{
  "num_hidden_layers": 8,
  "hidden_size": 256,
  "num_attention_heads": 8,
  "num_key_value_heads": 8,
  "head_dim": 64,
  "intermediate_size": 1024,
  "vocab_size": 2048,
  "hidden_act": "gelu",
  "norm": "layernorm",
  "norm_place": "pre",
  "norm_eps": 1e-06,
  "positions": "rope",
  "rope_theta": 10000.0,
  "rope_fraction": 0.25,
  "qk_norm": false,
  "attn_scale": 0.125,
  "bias": "all",
  "tie_word_embeddings": false,
  "parallel_block": true,
  "init": "normal",
  "init_std_qkv": 0.0302,
  "init_std_o": 0.0,
  "init_std_up": 0.0302,
  "init_std_down": 0.0,
  "optimizer": "muon_variant",
  "learning_rate": 0.00842,
  "lr_mult_up": 0.867,
  "lr_mult_down": 2.0,
  "beta1": 0.95,
  "lr_head": 0.00605,
  "max_grad_norm": 0.5,
  "warmup_steps": 200,
  "schedule": "wsd",
  "decay_fraction": 0.566,
  "decay_shape": "linear",
  "final_lr_fraction": 0.0,
  "batch_tokens": 16384,
  "max_seq_len": 2048,
  "doc_mask": false,
  "train_tokens": 166900000,
  "max_steps": 10187,
  "dataset": "wikipedia_en"
}
MLP neurons of a small language model. Each row is named by its layer, matrix (up: input weights; down: output weights) and neuron, and shows model dimensions 80-175. Each number is 500 + 25 x the weight over its row's rms, rounded and kept within 0 to 999. Numbers have three digits each.
Before each neuron's rows, "fires in" lists the words (lower case) most often at its 100 highest values on Wikipedia text that the model never trained on.

fires in: "years", "after", "following", "do", "does"
L2.up713:518465488469476522517499508461503487483506497548474495499513518545486518483521494489525523463490522500460494504496506492486505515525493517527497513475500521458524505536462526476463489486500496520486558522440547516475487490539530465490485493464497491550492464495532533508440494509502484532
L2.down713:527485471490533493497524478548497567446496476479508500527485494502521453519498514489515522486507516502470480507508483449482494445516455471449505523505479508475503497513469511513475531507537483480531463509432489468509535475468506489504536503511525485516450494489484512493496465470477534532

fires in: "population", "national", "announced", "died", "family", "purohit"
L2.up165:465492510527498456526496512500530495460473522536469513487485491535473483433474509524474494494476522501487496502497495482491507512506512490509487523520526531529486554512504469503463473498483507519525474495511484488506519477484539438507445496508509489526512538470487492483521511493526483529
L2.down165:472444530509447517532527466505554498489504509530496486518476457498487534463489499477469471490481498478519488533488528491485499502468524495505483535501524501517515504547498443520446422505528518481520492529515512483519483497505519467494425472513497539454518478513491518496504458481522503493

fires in: "work", "her", "such", "this", "working", "worked"
L2.up1020:498493513513475517490492497491492517517463497483494471508474476460480459502466524499499493480507552499542509520518493518519474469525432431520485518525450472516469487484495509488542474488513484452501456526458520541474465498493492464481522517505519461521555522468508509478450510528459486503
L2.down1020:495449550506466549502506468531498510493507481483487490501491493479486517514491494502478463474519526486554535537489517521500489501503522523518476534500482481484438455457492479456510498505507501449526496496512485530436500485466498528510523471472481443466568447499476487559448543526506530482

fires in: "as", "an", "debut", "being"
L2.up328:542553502485501492486482512467533495501462524502476492489553495529495467517448483480514478488501527518489515553503480498495501481552469500474495524483479487497493511516512509544512512522506494503493501533494533538442528498502478511500539454505454495472499496542484502532482475504486523520
L2.down328:512539473507499486480460532486481477497457506449492519494500506514471543517546512507474493516527480479523522510494501489516503521511474499478462507490539481481477504497487501509488495500541506536480518468501500529486474485532503512514519532469515518490512504481512488492518476510538512487

fires in: "after", "before", "eventually", "approximately", "seventh", "therefore"
L2.up500:480460474500474455519510490456487541523530527512468511480514533527496507516472495497510550474524521454528480486483515477467469508501486487525464526512478478470457501515477518531485490493484519546526532512493498513447513535533495433477499486487484463505453469450456484483482482509532469522
L2.down500:502469488554470457501528455537508528554540523498489475501487536506530484500481513509510491460516507506474484446550529526509473507476464465551482535512493516487525516490469515530482512475471459532473538529493496486484515479492486509467539482505534493471442504504420511481468503487457462521

fires in: "be", "not", "being", "also"
L2.up452:476472516486465531465487484477471470500525465544530546549492480499525487454480512473506455476511508481492494461469456479505524464529561446493494484525519548479491457532529490495531517503492534524523499493481515483496472499508518477462524528511502531483501485494523535501483513467476513498
L2.down452:496513547507475542464481510477480466494487530516493529516507506516501527474510512490508437474504528510504516445474475478506529494479493488515515482458492484460495482526540493500535494483501524504520470492509525466481504509531522517498529481494534518506485492532509531530504452526474489525

fires in: "no", "number", "numerous", "authority", "statistics", "ft"
L2.up911:521465473532533519504499494510519486490453461469508493492503529511516469494478504473485477522481458521491470511503502479506469506554489566547508538511510498493514533521459540494519496465522499476540513494504503528522541503505560532499491451495496516489507522513465487494498500510498482521
L2.down911:493491514504485458523536506484493489515505429499496453527494482517528526469482489496492490507494475553504486537513494498512538526481520565523528496512455492481532507492488493510482482462509526466503518519563486482530532530473529482515484459475539496529540513513512494497488454462483514494

fires in: "following", "s", "own", "stated", "operated", "like"
L2.up571:472479517499541489456503508490527537512470507505530527504457514515490475516523493512454497431509508536507505507529478498460516488522493497524505513549468513485495540493496512503486477503466516532500494500500471506461552506541434497518477527493503489493467513482472480509491466481508519506
L2.down571:514498469538498485484487500513439536498485517487510470516466476480513506504535476460510504476529513514471468454515491536514500512488493472500487495525548481538513472509494532485524516529463445545456471495495512483444517511467507559533492519530498429471485517495460512477495496490519488506

fires in: "new", "former", "local", "personal", "newly"
L2.up745:476483469513498492495506526550484560515503501508486493506490519498508541506510510527533494503552547469494464463545455486532521446526469522496481538498521468512532537524499463490483486468489485493508507497489511523497502491484509498554491498499506490457541521479500463460498487520475484534
L2.down745:498521494511493541459550519549513522511510508517500508533490477525494520494530417520535471514520506493555514486497485491497493504514458522480561526489506442522535498512484482468521467490524502505496469494479531525492532511495504533475484497515445507485508488475486484491465463542493527472

fires in: "this", "before", "after", "who", "which", "until"
L2.up398:473528510539514498518522524477549532509533516481515516513470492499493507503528481496557531517485493510481508537549487500521523474516494489517549487512468494493520473506481479511482483455461482552481475548530511465500536498541455464510494509519494521510508515490507520487499468493474526464
L2.down398:567508526464538507479467464476484477514509536509454486499507544500483470489538510500505510504483528536504450541504498520488491468471509489496470457519498497426507482529496499470511467466433502536539481546532528478462529507527489529502479470490484515500491475524469500503537458527509473481

fires in: "an", "another"
L2.up489:481515503478499534496502511506473490453517511521486510504501508471527484511489458530487507507512526510476554546524507484517534457533490468486511482535501485515503507502515497536505490474493483477508460502471535547512521518520514501507526509506489537549504526530515522457535470499534480484
L2.down489:467527499496486497474485498483519480493480503497479513522451507501499470499486471511483478514551508513506510508520506495531489525527503482474501464486496496515546470532515505513476481468472497479505464515517503527492510528525505511513549476506477537510472493495491452480491468526499484493

fires in: "life", "career", "years", "success"
L2.up549:516477512495533491509553453469502518520455474570504519488486486534498466485538499500471554494496452481467468523485491507487490506516525490534491544516462518495496488482481478489474533538511450511474473506509536482518469524477494484493536519473536503528511488498534486474481525484515469458
L2.down549:495448492493490487533552505508541505496458499523468543503493518547489460497510506472519489479525492486476476487477524488515494478509497470542467512488483515502540485500496467505500500515542480472530517497486503507535529490502487490475526508498537495522498536498493520470462541486506511469

fires in: "year", "season", "career", "population", "series", "years"
L2.up155:519537479510504475502481472487540547511513492500488492499529477512502501443469491500524529505513470473489471560480516525522518505509466501559484486472495498501492461484477484495511513514499477529529549492530448500482492532452500445507500491534492524524487519516520480525482551487496483496
L2.down155:492518485472455505511514498534499496531454535504516487487495495539474489468482480478560515508464493503451492525506499518514537549515470491491534470446478505520493484487446503492505455543473505503521523475497466500534487453467497473516485475499520475507522510529512485516526520507517499482

fires in: "de", "la", "el", "elizabeth", "des", "del"
L2.up890:495504559468484499493478498475548468492496500480571546518479505446501535505492463446539451508440499508511508471498475494512473506493485492540504454499513472519478471501487540503503441510479519508476489492495545506550486507544495535465525524498540483461500490499466513468495473506548514526
L2.down890:493509519466496560508484490513548474505495535530549522512506484511474538508494494500545458508518533503533537505500500491495510477495536491509557480495507528501505535496499509501475495518474488482505525449472489519519485509530453478504502526496524473487430467515433489472541494517508489512

fires in: "by", "2", "0", "000", "committee"
L2.up666:424507506494505483539503497500495552487527511490520483522523524490488500571497504527510475508492474459534522510548480513494526506458463515507503477492476503502524539497501483467513499477482501483539547531515512502508514490541534505484537502528496505489483483506496496465482478503487536546
L2.down666:512502483522461517509507514502474490488522523502518489528488481510508511495473508510442490513473544487451480531533494497507449505513534487515487502461499524468505505509489515518549427492473489493453527472497509463484493511482507503466493505480497485504452494509525504564467475466526454488

fires in: "age", "time", "cultural", "votes", "hold", "assault"
L2.up111:508477490489510506495486484484506523508461470472463527489537470532508497488477520501540498507497486510507453499495494501478498418541483483484511539534483483497511523493458483521501484493476481518500547513522567508546505504523441491488448490510502511439513461525505519473529480497486489438
L2.down111:495475472483502506484483501518500557514517484475494498497487492523498498461504492512536513511534462507496460498502471512510475482528444487485484519517484496524532491497485517500458479495514469474546493553511510476538502519511429502470497496522526495426503480494515527491531491528480483475

fires in: "who", "land", "which", "before"
L2.up794:489496515520472524519493513475495459465480504524468489459513498499483510500463511489479471491514479490479487492454542543521458508497462486465492544464480516506507532532488498475481519476476525476512531507509463577491495491497532515526509479505522490536479465483477483501520499518514505567
L2.down794:484459488484472477451505514472506487451490501535478511538525509507516481505516506528442518507508517518528511521510493531543491479491458490444499554458481494494513497516481475489515553492454521481510538480490474526531479512510458471493526446513511484488567505500508472500516521529480463521

fires in: "population", "moved", "died", "list", "number", "born"
L2.up751:536571495495511438486467502458493487534505457456469507476505550489495491497508520520518467485480493480520491503513534519499528464498496521534507486486494540489568532490495463473516505485481457462491502489533510449487509492510520460501473535557522515509549527511469485506514511510498505524
L2.down751:542502487525460447506501424460482507499485485499463472501527518501498578497530470499503512494479506507522490502492487512496488478464482514536533520476513547516561509472480479462512517496482470481477505536513490499484457495522523450502490530539541497494523511482486459462528485518509502512

fires in: "on", "oak", "oglu", "31"
L2.up739:470498505494511501507490512538564494489504475514500455511488459478541535504476516526494485479500486480502487535535507507516513550472506500494490507531514473524437486506542479495506505499520503518494475542482539515504523534505490499499491463501517531543518487493477490488481474485465469480
L2.down739:479485500544528512497512530515516509511504478504459462477498477507517502519505518529517509486513495491544470544522512522500489509478487467506479471490505482528475531487530496531494519490467487517490491487459514528530511513492479527512470457470505497518519510475474502496466497502524472477

fires in: "before", "following", "during", "took", "after"
L2.up300:522438506486523461484511480487503475526494499472462503460475502482509513489490510501492473501497461505486478508447492461450465515533446494487510518544467504487479507441513493506469540471492495538512515520479498508502557491501482486502530491500501503522515479474494519471486461481525502480
L2.down300:513505507492543459513497480530563458505519513445465509491519523507485507482485515513487503510494517474502495490483496469455469510491427500502496513568498510451467518479513518497497539465504477492500568530511504499491568528534471468485525484504470491505501473461459520484477500447517478493

fires in: "which", "who", "that", "politician"
L2.up374:509516456519491500520481482494513500437505508513504444490489527496541537513502526522520456537519458512522468465464557512501492494547458537474521511513496521507509494477526475446482486475479493478517495552460523503502478478519496512502500515506498498483504499510472524508531521529463499562
L2.down374:470471458487470508490492500456550502480527524482534472473522496498520522509506528535492481474514517518501482478479547551544507475537487541454499507470507506525496524475528447488523447442471457467532514529528502447518484499519503548510493494497474522508458502527470506504498528494447519520

fires in: "this", "same", "such", "these"
L2.up763:483465531526456473546534462456470483483485496498532525533491484485509499523526499520482498501496536503512481487546482502518485498521489456561463549522521512497547521499529505486498495483545477466497490490498479461530503482494488516539470491503456507514551534488520468518509505492453469508
L2.down763:488436500511441511484515516503498481494486537485483490531474488509495496525470496476426517518504519479506462517518505547519476465507499496532463495492534497540491461498540492524510474499511544513488489516510525546510527526496519544508511492509489477507532552508509481529502535519490517505

fires in: "all", "allowed", "allow", "allmen"
L2.up596:519518482528459482501503546521486515525524523471503528506524503514472454481511483495492488493507503473538527500495436482493512501511551488547498527501519524503472522500448544517532499525524483491488498512534513517487444521497474464495508475491503471507458520493534478524527495526477522497
L2.down596:545519488526450552521498526558466516501479511488495501510490458470448507523451510492520522500509506512526544485496503503533546544472540490508472520460510482482516478506503505516520522509490468498511496504534489502489491483498508479520490472518497476536496478477486496538491520524491521518

fires in: "new", "news", "newly"
L2.up538:539511492511453490467530496485480520506498511490487474492474510488500479520488479456463519500536478531501510490491455457481479460541509481501534530438548477495538528488512513501499470527533516518523525535443511549463458527496484504509502490488528484515504528508498530533485557514481530502
L2.down538:512489487507442514514573516489519504520495511474488511500531510472532483493503486517534482512500493492519536496479460464493518466501535474478505544523478479547498528516465486555512450484526456502497513523470515505477495497498482476508500464492425515493487509453494514516471460495463520521

fires in: "not", "include", "also", "includes", "notes"
L2.up142:483436492540509440476477475498485503461499488557492504512488477545484506488498533461483516505512533512464524456521500530504517500438480520470520505515511492468487473481442494563513520487490512525507516471526529517454480470513478510521500500509460499521495464507498552450486480502497538500
L2.down142:465425477499474475485465477490485487479562433550482522479488505493511515499507533438477490506507522532519484483502508508476492490483538465513459475478477480512539495502435542504528514512493477517532502454535486562470475513513477521530523540507491513516501493509507546458470461494504544500

fires in: "over", "through", "back", "down", "background", "download"
L2.up985:470505540495518492478505502475451515489561494498520516509533499501489489511536493522519495505533515542498498546493488467515483492515497496509467524469464492523470505454491485444523519485469465484549505525548509489531477490512527512500492496498532523473504477483517484514491497514533496524
L2.down985:501466489483498501502510484450525525513506464491506488544570507418470472510535509502502514507527499520495484510513508489511500505484519522494478505461517524475525488518493472501508502472519468455541462561529473469529539473475511455517481480491446489474521473479492474489501511516518486515

fires in: "can", "could", "no", "we", "league", "letters"
L2.up346:484503455478535498533503509460508502486517468497537488526472524519549507519497488476526499504519503502474525531525458525534527521535500523486532518510491489450483499499467543503456499480496535476459470485503466503477571507466506497555505485512489486471510526513499499505482503512490535516
L2.down346:520488497450508517532495516461496488504476490496509488506496509497536517496469456475521484476529489555477505520529422465544508536481499511483503447511522559491552479500458519511452477499502504479450502444483473498473520497456531484565527518544520485509526477488517502505488485502497504505